Weights of a small GPT-style language model, trained from scratch on English Wikipedia.
Size: 3 heads of 128 (1 for keys and values), vocabulary 12614.
MLP neurons of a small language model. Each row is named by its layer, matrix (gate and up: input weights; down: output weights) and neuron, and shows model dimensions 0-127. Each number is 128 + 32 x the weight over its row's rms, rounded and kept within 0 to 255. Numbers have three digits each. A neuron's up and down rows have the sign that makes its largest values positive.
After each neuron's rows, "fires before" lists the tokens most often just after its 100 highest values on Wikipedia text that the model never trained on; "fires after" lists the tokens most often just before its 100 highest values on Wikipedia text that the model never trained on.

L7.gate516:149113157149122146088075104037096119166161128102164110119140089119144146195125115171133180104128141141111121123129149151170053145075146115160130114147077130162149115174087126183104097131163096123087174123121122132170139160109142101089213039221112118068083189144116161134124118152125117096127165172146152091110093149147135107115114080048156100125111161167118156140108121135181204084136
L7.up516:144160165149123125132129124073118080153085101136152112069143117139072138186117135142074140150108071116116211075117106164097075144124156120098082130138139169107106148125132088136079147099162113100109201136086148143136141143161117108147106150142083130092053099171151087142162140130176095105168189159087096116093162153129169114072189101076133148118181152100163230108065149145112135086141
L7.down516:139120155195113148135150131183146156118134085112177106139122158134154067087175168157174083130142165091109150104122107102116150125080131090092117124121184187156087062132128102117111144092074191101090090155112146173076134115144148176132100150117154142160165106136171170103103075158113151175067131094062117182140153067150165139144176161133089134134183074067104077095115112186071164147126
fires before: "| ", "|", " ", "|---|---|---|---", "("
fires after: "|", ".", " ", "Set ", "| "

L6.gate924:121082137150120152134149122106132147062185164075227165152148177096132154102130117091109136107131129131139171152175118164175127134118146151118110101123167136145127090155144123082143083126164152125146182068125078090098162138106170113094169086152134143133123086152138105081127166104066158145228170139095193105121111120115143164120107180178077092175064138155102122112106111135135134146107
L6.up924:108064156145073174143128107127142185027170111078187170131114160163141144163167120103132100124137193110162052198150184152156110053066157137121071101156148180119109093117113101106127131099123121111124161110124096087126156119120170104126144063128146153085228059125150127089141094140164152077141097164129159092113111149103137138092134173135060064169147078158102159101087123102144093135127
L6.down924:105124159134096128142170167125086157077139132112145132162127143126192132113108091121143086124152160119160109106162150123159132146108109098000148143117167111117124072152121131086101102089116095141176093111104105137111125138100165112147118105140127159115120105112134128109122119115151150108141163089104106150143140138148172141130122153080117109157117148111130145074113092126155099144102
fires before: "| ", "|", "\n"
fires after: "| "

L8.gate29:056122243147125076174124130150182124161068107157124088124144113110220151139151189170136074202137075154143133127180117093151112104151159093148115127171161109110096152107129132098082138144126080094102139149075144114136070129143098156069117099104146146170168116090102138092182099174146117145113057192111133156122081136105105190178152155139084178110082101094146179053115104100130115171112
L8.up29:118082159149155123163154086194174143158082145145079064107138106114167174164155175134145069120124079140136057125141146134148136071078127060132122141163167112116113107119143123164046156095158132055114134122081078078159120138187146131131132102106165114132146123122093093110076132140089081102115121208124131223123147096139136122168183128175130092136110075094108145135129089133112151148188
L8.down29:175155052145109107160151092076085138185153117029139143143094107148125080120064106088137137141097149129130148120103107095120115180146138147000156118102107107087115186133188137076145122129112153151159060127090155107116115152161146167102091144203112082108063088127200102091109144106129112156150142079122118085164163125121180120068112149123096069137131117156105077132121137113119105075166
fires before: "| ", "N", "The "
fires after: "| "

L8.gate119:192125195173140102155128122148094083116138152095092134124121149098164123170103133135149060123142137137092149190134137154113055088070142092144060124172130152136134105141159084084168139141125132128160079158132128148157092114175100137129105113124118188146164129107092073086114133128141136121133110127153169120194147147133118145162121150134098121154097104108124187148150081111124147144080
L8.up119:124084145146098128170118084166134101149119075139122126160073155107138157137150079076136114109098117173161152132165111088133114136140136135126097140117116185127129122137152144114112118168136129051198115063091122152093093121166109108072152155155133153099128167111126129159132118143065132110152090070157160104180097105170114155104185137137151065126124082111088141117109112151165104116141
L8.down119:106113175109117101137120074160119123093117098053136090105119136145140104162155094125138064154134139081209154145176130135116124164174115122026089177149150123117102130157100085139176116107156110080188135155164166147136102093141105167138079107163141166131167131135121137159157144154183159134116072141144084122210120131150124129101158093124134112156104097120166092126108111102130147121133
fires before: ", ", "==", ". ", "."
fires after: "New ", "==", "United ", "== "

L6.gate270:129048101142118132105153142120124174106145200118134124181127140078155140153170198164162141106071134091103101172205071155218143210171160166181140160154186127158078137198141159157088123103097173071163097121094152167119128038110120098141107070130179148120141132152128163112142167104097135097118153168172136157105177152133119128156102154108108182136166127180120138128085163132143129119142
L6.up270:171084164119126111114094165133115117140111130137153112152073150124123108176122108160095116058139095083147151139145103139172125190124171126127159121138147088153136144129068120071116135094174200167173113122152115111081095111108123112139111101120145122139171141128090126135079193157115155082109153163178123164115161156113187175126105091131111187093181118077166113068150135134195137086103
L6.down270:138181179084101126141109071147064118168180100136129085116188127125087093092070064089091115160105143133146172141077109163098128174122083127104168181131109103092126111112109132131087143128133110159087204158097152133121129160104181123166137115123091095142110181147091131163112104089154152115149077076114142120133079153137112120038151097179160080092149097095144075142089201155137139102165
fires before: "| ", "|", "of ", ": "
fires after: "| ", "The "

L5.gate807:105112127122176148124199070169150099107053118087118147224167155145127144133096154132138137098099105016133146145131089145164159132128124130171182121115177156149119111160116120102146161158135139145167168156095074124113116113120192110155130099153158142150093144122101148175133129181121097122127146092164175107087105135102156121106151157068123085116146148118133142128076186085105158109125
L5.up807:177139081131205108147155072141114111091104103113147103137197094111110170160084146108083145130109112086101133126142121130149166111107104126157144081108131178163122162154126104075148186113125082134167136122085126120092083095146176173144181089187129130171124103132091143151071168210118104100115159090189119148105101098046144140088116154086096128161121105156119143127090145111156155121100
L5.down807:182180091120141131138149149092105122100168053156101075087086105103140130147193167177107138115142118154146090145116149139099122139106125170041160155136090146079178172108098122090103142090130114101067115144099166088136110137141131173123141155162061066152179135177093087103101164148138095186101166168138126158123109115099120133064141180102106146117117141212098120186138070139157175144106
fires before: ", ", ". ", ".", "–"
fires after: "201", "200", "199", "in ", "202", "197"

L5.gate473:120151128164121111135136088140160167136120113121145188167124137150144168119153115184169129135156159117154059167120119101160091135106108142158085098108135126117117076162141178107135083163126066119153139113113065188160127113115133128099106105141127153161125125105165174128097132115165162138152077141092157151105103117113103103082124048148112094116115180078160108080119148137173103144112
L5.up473:150154103100140088120125156154169132126122069149136098140140151123103102111188113123210088143157140150091067119112150064036085115133164151108157166126122135101092105132160123175171094073085109106144089128136154106121128171121171212126117130116128109106209088102212078074146126180183114176094110109124127109114086137098128101090165154125123163109117114121084091113094101124107091132140
L5.down473:181138142103117168167160109186138132170135081218126139111222154131089161122108171118140122171121114118049068115131146108103114085136128111165121080079079127151189123136151166128149133113107159143137155079128124112100158181125120134108174131136092108132136124162132139122147116135144117216151109118146164111119138205142103096101127115165149080146141126121104087114101115148159095156077
fires before: "| ", ". ", ": "
fires after: "| ", "\n"

L8.gate260:150116188141157125118144127124113145115165186117109167134075057159147066072127190125159151181134094163152123132135161146133126097098199114116095104116195078125079125148096072125096158099152122058143171099093172109128140181159097123152145110171162130081151092114132181156146164144157126076117093134131122047134143117092161090187123084109108134075111100132149204215100119154104126104162
L8.up260:175110121147083107110107112122134217094204149144179120164147126099125127115159150123129101121122106087110126106161110106118147086122146094122163158162100103123133047110105163129123136089141153156121114091068109161084120099135041105116129153145080167142107172125093123148136081152085151174145107142100172163148192156121183075093151112090125134106122079180134136168153136108161151141114
L8.down260:181098172134083141114171126135188146201104145132161092180158166108120163125085098132161167148151096142117152113127067116139085143151135182072178172090130093145124150151162180146129142181154187118147139113105168087142144091137093123122180194114095066092134066118143149160088201147194139170157085143107144102096084141121119107145132143115089201098153158152159135144165175186144104175147
fires before: "| ", "(", "- ", "(−"
fires after: ".", ":", ")"

L9.gate641:105150160158101121125083086177135154122108107148173149138152065061168115098143185129153094068085117110104167140089108163155125151134139130132162169127198151120112110148142051158125051173167132093075069095065171130163161104105091110131140142094135106089077104118139116118155146182140126124092160141087094169033075119165128189045136104132141144094152148176155120070113100130033158139142
L9.up641:139119152171149164104109097175189190061118159123161132132164120097157188093183202117110107167143091113103103098114121118072109105111119162166191113108115136170098106130087123113187140149130084148077159131118144149088131032105038143104176098112107117115104157094135159210155150143123125162081114151135176132110131104135178106120132098139124171141150109092149085164182159147140128109148
L9.down641:099148141125127151102074104131169094116096153171122169131095125096133115109169140166173110082159142122110157113142140164134108117123129153049171148106152157168095122104137068171086139118072158145166064114179126187175159081206140137193127137143139173131151135158146151099148136156143094061187161149116099123140125130121137166127138084200164117141132168162124102181110159150122103132176
fires before: "| ", "- ", "===", "== ", "1"
fires after: ":", "==", "|", ".", "===", "| "

L7.gate670:126137159145106177155131128166121116062118106126130127135123131109081132154146135127142123148105069106101149142186152164097124097099125117109109176090143117149084141138166140097098069177172133105187083035092130146122115145123088098106179157165131123152090084083101097137141093131179084094094091162142174066114111199141103167122132087102123111092069113149115132196161097150107194120181
L7.up670:129112109146119131164164123154163172115123135125173112164166165090108175152109128192180099129112113140148167112166076145139165097103078133114160088105142137107098150196162126115132131137201126090134114069160108136141130137115184100084140174122117121190114098131077139157138106149142093160079082167144139118119108188155077162191138176146159147137086134101131165138153144136165119193147
L7.down670:115136169126112151129142144129096133079102141125134144080153124112119170107099176165147118111124095161134106109135119147126166095132130100000140120116159119092122149123139123090093125118117072138121114132082126152134147115188124128139137157091101125103103072117105122155111112123113162136111142200127178108131112157168115142136123129126154167129062111128136150127130113127127138123076
fires before: "==", "The ", "== ", "In ", "- ", "==="
fires after: ".", ")"

L6.gate592:167129091072129112126108148144113145164183104118152100171126145135103114188138119129126117146076147137123161137074132098058126145087162114114140131126162162104114107147138181190160118064143169087131114198120151155190159087137179176140142162114128110133103145157136138131156121122184116157159148075070117092153206145107175124074115149151080153100173097129090154133134186143143132138148
L6.up592:181127147102196160130134139133133058075133111166192217148123120150050111118097124122108140144124189140078132085178093153169096128136164148127140146072160128140110151159135149152117124107111136184121109124151075213146132137075162091088148154149192157163132152124071121172089142147138091129120092113122134100102157118132119118077077101154144151099166103154195131152120081095142213088147
L6.down592:113156069137059162113127120072096115111096166041119121150171105145188099162089126120151103150122111124096126086100138128165184161145135156121175114090170124113196083138124195161108087083112180086176140128118180127084170096175134130143128115155145098066098090139127126163146170110146113146146126053131185087129110153119114161150187165150123170091144131189146151092096199137092087112070
fires before: " ", "| ", "0", "|", "1 "
fires after: " ", "votes ", "% ", "0 ", "| ", "Turnout "

L7.gate79:178127138114157119139130157070140148115149117093172112049166112162119146116115158139118153087093138164076181085102134097147126155082097136113078101118159117026125121135122126164126090093143086145070176157080189126089100097137118155165105119177134161156060148161106092144162137094116109167140123191135121104124143134123135084139142153046131122086081124142131219168088132124133177087108
L7.up79:122147131174131148051135138145153126189114133134084114080146165072146101192163121168149140168121051136138140121179120124078144106110125132141101131128160133141099082112071090157124108100097173130127105164078169059167084071094151094076132112160113136139142094132111064181192097104136104133082149155136163071073135167130154138141156174126135131057113069103129105128076072135136123114131
L7.down79:150200097163171155107161117183138150156159122158137172119130074163129130110154132181107095065160148093152096164106155159119136130115170127036128071144115137154111155055138130136197098100109119108127102076153124176130132112075110188104164113081157174127106131116145116141183100137149148126090130069126089143118089087145148138149075162115075090168154087184074174128140180141182116101151
fires before: "| ", "\n", "\n\n", "- "
fires after: "| ", "9", "7", ".", "8"

L9.gate955:173148164133169169125172084126135124120131176104146134110156137149153136176156122123126124108141175170103138142158114113143125152172145102137102161141167139129079150131096147153124156134122090123111098151131156140172181155146133090093135127055143081195201128134209114149137105110119084098124124090099059096069130081112112168173109147128122108115100133024164218153131143127129089140151
L9.up955:142103149097137061106133185126085091124144067123161143122111133122087141037098109095159142132182123133169113100110141129078195129087166156091121146112135098116104149145124143137122060103125132106229111120082198140107121145088133140124162125196119107147100095100112095136121117155125105136114133183099132140120148129065200130118110139104120082133173165123131048127037085125127087134114
L9.down955:150115086113111158180115172171174145136137130081113117126146165079176112156131129106137096150118108099106110089135094138101114170124183093247111106076120140123182155207092168131103168115147128110131148160153125119137117147103140119059138076122161136161208080099140139180142189161105159122141124129134150106117114167092117138154100149112124104085157115092152120088140117116147147186172
fires before: ". ", "| ", "–", ": "
fires after: "| ", "\n", "200"

L9.gate603:106136120097163143130167128120174073095135140140065098084121085083109120130077147061178113116139127090144099139153196113115158133138202150153124150135162121086101114141149108083138132165182137096100100140095152156140168134118097160159104152145079138119170140075044174128159102111140169127167081132112155077148106087170165149077138178129142133080160209122125183146163139150070128215091
L9.up603:107105129192184064115150170125116189088110136143120126144135105101123162114026131102165098133135122126146060123113127169147162137151118113110143088139122123149083147107175097075086101178091143122100089068122133093192155154122096157088158196155107154163174125119155111144167100104096032159124143142111092124127110113089069093179103154136118156155093120118135137142065132100116176177143
L9.down603:092147159134086133192094090137175104070089155188127135140083147150163142144113078156094104165146134084052163153106172103120139088064179137116053120072122106065088134126104093117142098126098178186153108072097159134097106083122130129130088134128150129166167104128075111138130115155108119157113130139092120112090208132104176130159135103103142122099147139120122149156119140072127064094092
fires before: "201", "200", "202", "3"
fires after: "in ", "7 ", "12 ", "In ", "– ", "| "

L10.gate811:086106111129139154100164181184118074071104153129099163160172069156130101124093180173173113111125178140191172110172098105116137142158123102129139187119172126099118087100089118163084097129066127140117179219125109204155165132153160100093159177102111078102088109098159146136120139132119143131174125131109139091150105133117097188148065116125092139137134129086120220144103115113067142164100
L10.up811:119139180061187154167121136122152160106142089105138160154157100144100128072081190105108073145120212133128154049170095114144123116125164167125148134171114137163097162120071144130098061090135088130106142121109145153124136130113130133085050146101166132148169138060114160107166157147025162128053131153095120076171155189148139102062146156121147133194110149143209111146131134099098141128086
L10.down811:140148131142096045182110166128138130138146185122166113145129152053077113115103062125144063118137150151146101128147173136148116167146122083189146152111122144143156142126129090158161189091131137113177141108154189140110091156081142119155086120141121168126113119161146111152169089094133141112116122159072096149134195167050137067124110052092165172094129150101187159101055154121151110134125
fires before: "a ", "2 ", "3 ", "4 ", "L "
fires after: "N", "1 ", "2 ", "W ", "3 "

L5.gate232:174152138172099133152146144125159135082161097132095134138086109133131138111158137157101116128098083178151128134203183128095134117081153158156161166144101146152119117130089122097119111175081124124047123146167144173135124167123116169156218125139155029096158069124165160158129133069084124161134068162055070133134063094190159164111137086128106172120173134086106151135133090157112118114202
L5.up232:099123124133131147157110086182150200154129110139114095142189159130156111120157154124151134113180091123143117131125103108091168106122085103136094063099109150111122102165178052148104127081155143092137116105058065138128062204125087121179085134126150167180118131159145129134109112107159151105077137131133121125124142112139168136127190098178149144122184149074129134133103131188155139122143
L5.down232:225115086175139157115126102127088224105157094236170089082148152105113131067142121123078133135146158140164165128102100061144172135118189093104128144201086143115115103167112114150142134145087121148100152124030153138170136159102127147108122088134138096136199099138155143118156092150082119134169163153137162139122129106120134166135115134079084140046169126073112123117155130154174114154127
fires before: "| ", ". ", "-", "June "
fires after: "\n", "| ", "\n\n"

L7.gate546:143110091153156112140141132081168160108152106106111146140158161143157090171079135194167164120174177140062119109107141142185138102098161170162136118132166080125102112125159182127091107110109143099069156085086117111163103078127074140101122114120099145116160076177133094109134149215132097117099151163044122147072136070132124167181142107141109097138118117134126134156111104166180140080125
L7.up546:171130096067145120112171164134171181141099109131089094147102114129087136127044089145131166191170129090141155131109124210113107144124143109134152148180132147088122152173135170076143146142126125211133098134128134127134061150061120150115098103134128082131144145160087164081138097079132144112107115110171059105153111143157199137127121198090168135170138151098169130144130131093096073134134
L7.down546:193135143146136171102118212215106116171149132088096101102080139112084074101138105099155093163142112126103112140126153095098085148161135122155133173122141133152125135163079145096132166114116140159153172186120139169085106170079114092156153104142157075156144108106073155155159157110193113112137078109123102110132169214138217111138139153160098153165195170070158131133101044125097136095145
fires before: "| ", "|", "−", "0", ", "
fires after: "| ", "in ", "100", ", ", "200"

L8.gate194:105123184141109123120047116052103134083198184160151114185175108117079098124065157101145134140147110164108046176144118159121162122176144114152095133133137107084136151142142092100111132115132147093141136109102147136101074106108108132110166174134154166146075100118139111149191065086131137143115089174173183110118149119123133177230118079189147119073049156143145120183092115120165194151140
L8.up194:122127129097114129195129098100186118070125176082117111201139145105168174144150152153110111131115138208103121163215129177173117105108097122185129129116135105080115111132124163178081119161175123111063133108158133124171144131133124041132084074146106141152122123130099153148144093152122122090143071186117180142174077120146085217222167137104168130105092150062097157189122133118112157175114
L8.down194:120117159134116100147139140093123136119129159082137106105154119123110151100107092139190125123132143162106091118115132186143179114121112062000070119134150117077140138114175101122120143209131126167100172120100149158082118127121162079104118156110084141119139112176145098124124090074144128114106118215191165117118170154137139158185093126123138126143005117147098126143128112163187155155100
fires before: "==", "- ", "== ", "The ", "In ", "\n"
fires after: ".", ")"

L9.gate193:131137130133133158107182121097195147172099169133164181138178092112114099117078102118142152120175164108171113136140148139158127126150122100156128157081226098132067106184144147103131102143148144142192193135078097196068145130107108109107115062127146121136134116167104115116148167109100153131167109154134188163168115121134172141128119095126117075176115079154111134202137114139107078127138
L9.up193:133152136183120123074131120139127133139158178140154118105099116149184152158205109147097095096179169116167080130138123064169140079110128187124193141082145147131118152134022115100072185080164107153125112140166137174114115101129171126134099112175163113127098154131136114148114072121163137132170123148146087080102185113134110116060114074105198114155129146140110174112091078095110156095197
L9.down193:083135111154103158134130113132110114163083117074110164128116111113080128143110091062120090109141137066106118140155142154078131144156161120137106164144134104131091150137141142115154137203125132154189223157113131166093135128099119104151139176173101189087125087123109148130167123137089119120179155149119172151149117130103147057124109137131091089177040116095169083142181161175181094114098
fires before: "| "
fires after: "| "

L9.gate896:105121101159136128148113086155214086097103126140097190127136107119150190090066143125204161164097145167158134116123133135077125164120101115146084132122155146148090172118096025155138113114161134145149133154117135138097134130114094133094108134097164141100119098106218142118127152130171178176132124161154194143083113086133114117149161117202189082107149132140127127156125130110138147144127
L9.up896:216135133142121121112114197137119150091116187097095126140130109084143163143140111087111100163101141137091157116111094098085062117155139168189143180122126174165133077149089136166138124103179143074183112151097214096075083117129143160143177126164148092043112126085104119157124129151146172206121075134128120134106103153211170133120108189131111116111112163152169190165194131090137104115159
L9.down896:153069093155152135098120115145115109100136203073135175101140089170132129153197090114195102207088141161175078111195148110172077164128187158090101158143156125127131117065125070130123140109135123123088081146104153094176123081113118119075148148103122127121143165080133139130162113130172164091147149140117104097176126105090146148051121127103122098097118141078160131129114094129076155141121
fires before: "3 ", "2 ", "3", "2", "4 ", "4"
fires after: "| ", "\n", ", ", "–", "2 "

L6.gate275:087182163167136106124099151113166143074105118143140103122149126131149128165169109180135085127101108133114062118123167135117135114069167101166150125142136102097149128101119154185086136130148134118091102161104074103091172106150073118131141120069102212136189076135135105129131137149180152107103127163104157123054169170178113154081129104112111159124191096126098116115062115141116126151127
L6.up275:154166162194090120133165106084189162187154120141108097093141176101155178162154084153109114069117134150149064140113144082159164161137138116120122115150128146084131163135094149132141165132185126102110164133128115101101128083118073175137126137119145150110208121116188129123140138127115151146168113156139136110143154129089120162106172082144120156082128106122130118154085071116120134145108
L6.down275:132136108149177095116128193103101140202128120163113132142143178084160134157158142106138124136086148080133095171137153060131146129094146140063138135079125132079134124107116119096161146108107110111140148180122083131148137154122124104149095180107135211180157133178129083116117072125114062138191095105136171091086121100115133116116128104135122098151121132103208095142135090098164149104053
fires before: "| ", "of "
fires after: "| ", "Total "

L6.gate625:087204135123137152124095118088138126129109138136090111187109167134132110182058149117220128091098109071109120124143136148133125196173148149111113137159132149149069144160139134188134138147165163057130142136139091120193089094142106116084162133080150168112129155117137152165206175148149035125089090086147111126168148124093088114104181133142141120153089052111197081128200152111131080098110
L6.up625:122208128079169204076083091152140137083144150095116119192158088144174119121167123083167149146116169140080090108186144124142131090130084094151114156084151119111116152073129143154125116116117136134100130142177101105133085177176152114118215062143139115100122107130102194101137130168122091129124148073139114064106112101154104124070098132133117103094159090128136144188117158157159115119125
L6.down625:158109171170131094117082108127137061141106135140095108118120175166119084156063124121160168140133076125091172151114096153118147168141142100113110144156131089115249088138153085126164143123129135068170175155130082111133128111158082151121045149105072124167146175117071121192118101098143093134138094174139132134134117210131160159125122078154136129155126130162128130112192184125136039120172
fires before: "| ", " ", "in ", "1"
fires after: "| ", "votes ", " ", "-", "In ", "United "

L7.gate595:078122204141111115143100093132150107127123178093151129145154105092097138057150148120155094079102152116132085119071091122097158121118083164133146126155135094141100163057151176154114099166122131110106139138146085147137198152092105087168113159149156113082116092089187190129112100130073166132122137126122183097116097160149131136153089110093144119199128146106152088154145140101143174188171
L7.up595:098154199148172166152070119137121126168091088206114133097104133146087136084122126118085135114139166114183154104124122079131102131185112125090084127157104153116157111140128073149108106118109143126102157132176096154105132161121098115137127128184178086108120121109119146117114020163062127142149166077141126150124146134115153077094116129154122125167191103073170117082154148148148131143155
L7.down595:147156119144154155149138138198152117156148104137091113105108114181203125156119052167069156142172103122182107153111098130137149142150150182122101130168137100101083127096119110146121123167107167078151057115153106139095153197124165182129110181171089121103105150093111141127125175124075124073180141087079116171077131091180081064116134128100110134120191164118134133093174080155127116120162
fires before: "0 ", "2 ", "1 ", "3 ", "dy "
fires after: "2 ", "1 ", ",", "1", "3 ", "N"

L8.gate655:149176166122097064104186124180121113145102136095128145165137166140113090152119100180101140109087159077067160097108047130133127204092129119129151094054108139161155107133131114091151095132125103092095169095166069144134174125139162101177130129044161139133161121153204098193139185112115142115126091081157148084163065162163102170114173112170127099154183163128127180175104140128130126155112
L8.up655:169146121179108133205122101096133105140180146111090117127132161136124117119153091100099106126165112161135111186173079091130152126111119113158141099190082137174203145178155139118156144190088097070118120148137144166137085129148113113132181108097099188143180051150120127109143157122093170114144116094104125132142104113127087131102129203125090083138148152083088105188132105116123115109120
L8.down655:073147136133093131172142148159157059131117140150080122096153146069122128085132095101118125138108085090144118099125137113135094106098129101138135079148112082132105118173112114163188124109132108159192140100172098104074080110135155089125120099101117114078164131141098097103116138166103075125089095171172108170177138149096169100140121110141119139172127150118118121144138075122162101114091
fires before: ", ", ". ", "."
fires after: ", ", "New ", "Ug", "in "

L10.gate832:134122198134113102109108138096153108113137207137101107084188101088153213151075141137117038107162140114129177125170147121132106125102143146160158184160082175157164202107126138107155165170130086137133175154110119066072158079114103141175121138092123144151109112126143177087126137086174189088138149148121166080105151136121071146149192115075132150098162119109117120181111118140159152143138
L10.up832:096126118100125073118137147100123167116121177116115147110105192143149136115052165129128040191148224112161188107081160113130154073124157109124151173129104127124172140079130071085160146160098062202143154141173116099124094108165132121153107128078129104164079121099100156124144105114119143076110170092104115150147094072145118143154133133035110135123101137076167117178094186142145094183139
L10.down832:130136110098070092150159094134097150087113125107090137097104108130109174136096116083149102115132140104109182116089095123138133129113158123130163132135083152130160083118165125126068100150156083089137044117137174128105091109099139092166134099162095105118124151080094133108164121117087056168079101131151134149130094130147170072148132089139133119109154118056148098174099130096155148100153
fires before: ", "
fires after: "January ", "March ", "February ", "April ", "October "

L10.gate822:131154187096098084149177091152103081079103123102170111178151078164148081166154180128143136142158171134139154115190121101118147061163127134185062138121147110136096135143138128125189187122147113180108154133147101072130124147142181177140112106100160167212203091141101152172163123134151152174115074168125113141124142111059128153145123163090118127173144093125104167101121099147170158168117
L10.up822:139055096083139134118126176171124128117079152113160103155132119110097116086091111096141127156165097183130168162152068114162124164117125099105113178111217122135115102150133102100165077187140155087153141080151151145127131156091074121140116153152103165105099051189127093080121109110140163108181114161059175167049191178162141158112107110121115115151135089108134055157133139129114122170083
L10.down822:122121081120141175169186137152126107139166137189155087094140181213168129176140075163092133157155117130137155100159148107107148084207128156164128182044134095097124124119092170119114142152141104142106168090128133048181090174145111176148139077184155112160129126076099114142168165128141178117191139138146157110106123134066145169117137156157155158118155120131108162161097118127107063176146
fires before: "| ", ": ", "Atlético ", "Real "
fires after: "-", "–", "| ", "- ", "Republican ", "Democratic "

L10.gate942:103168125135142110159126153143105122155129144113146101137170154129165165150141147053065151176073200130050146149111139116178160119146185113159105121130132112176136197076130108128115112128181082116089147124127125121118102145101164051076141119105127160171086141045126114104131080140088149083178119095103156171140177104172156141154174139104128095090125100100120155155095113114150091167212
L10.up942:081135162159138095077076098150107132134125077097118155109139139098144127125089163181082123154095075134112153160203142129133076180105067134090110129118166159156083110130105125132067159144145114138131167155137059147101192091141136157152033115121131130121125164134128179093097173177082119107109152118135132131108114074118134145137124142158091081114180154194107133143193161159155130143106
L10.down942:138088148113101093095126079137123100118138154068104150151150130175133099100095149141164161098152167120167099143101053131158141127147084210170132173108157150102124133150139133092177147199109197165182069172126155118091096141115111181176170148089130149125168091124111059114115137070199159228127120144111115141164139186076175102109123135108102140115132215171135129082123133144112095131129
fires before: "| ", "0 ", "1 ", "0"
fires after: "0 ", "| ", "the ", "/ "

L6.gate21:112125234161113127143080117125071133143103154092092100112180120058139105142176150131133095152151112133157094143129135095087148094111142143165103162074144138142173190123152094103137144162125093092133144124106196117171094173111105117103120163097110112125104098120169152156126134107121107183089127158132102082126159123099089131163121142125094097048084086124103131177113080134103099102140
L6.up21:141148185177152099163102105148114096136143120104161114136105146074172059094107189112161116129119153135174151152145120120114129110146128058132080124113162094141196099126120097146166176141137172100147185093094124161161110160181136213135138087091157107155120089128126138154120200127096138124107135110068185170106168124118099167154140177113088125111061056107099100087072122132145109150148
L6.down21:167131129101099132134133113125148131149114139183108131161082128151079157058105134181154148084112148128118117170096131137189128150127155135097152125090073106135106149186118145149142122119126088125210101179141143121090161178113152168129121124187105121159138171111100109126141167127155154093106159096130081071113089137156112097067085056107195134167145156084194131106187149160162130133119
fires before: "| ", "\n", ": "
fires after: "200", "202", "199", "201", "| "

L9.gate678:127097162171123099154142125138091121144185220102147148138086077109143130145116126099121122072079172133121189130144133106132130112099188109164148122112119154095118179177088128119104135120077195132116201126158074134113108119156179113136110112090166100104132087130129136142152131098076157185095191133074158101175154084147088118121081124125108163105095076172113162190140167127102094130114
L9.up678:144096122101128111168035136202119142182136155130088143129183083136132176128185121145116098059072126133193084131135121040120092105057113094118078165086155109174107126145122124137103118158183142077134136128100082132148117104119166108117142130130145121088159096136116130150176174110136148121123112147201182100166134160128158145145113099165071122111087122137180101063120116128134112137134
L9.down678:189095152157165137162087131150104109109095113077126108162094161161097143115135131132162120111155055140123104135125117122124149089112204136127128140134147130084119171142075113128149110078171096153105157137143104135132166100189106158084118193138147155121102136104097110068076092139168114160182139125153157125118151104075146123080088143130089112140171132083112159123131127086128156103149
fires before: "| ", "(", "m ", "|", "yards "
fires after: ".", "–", "| ", "and "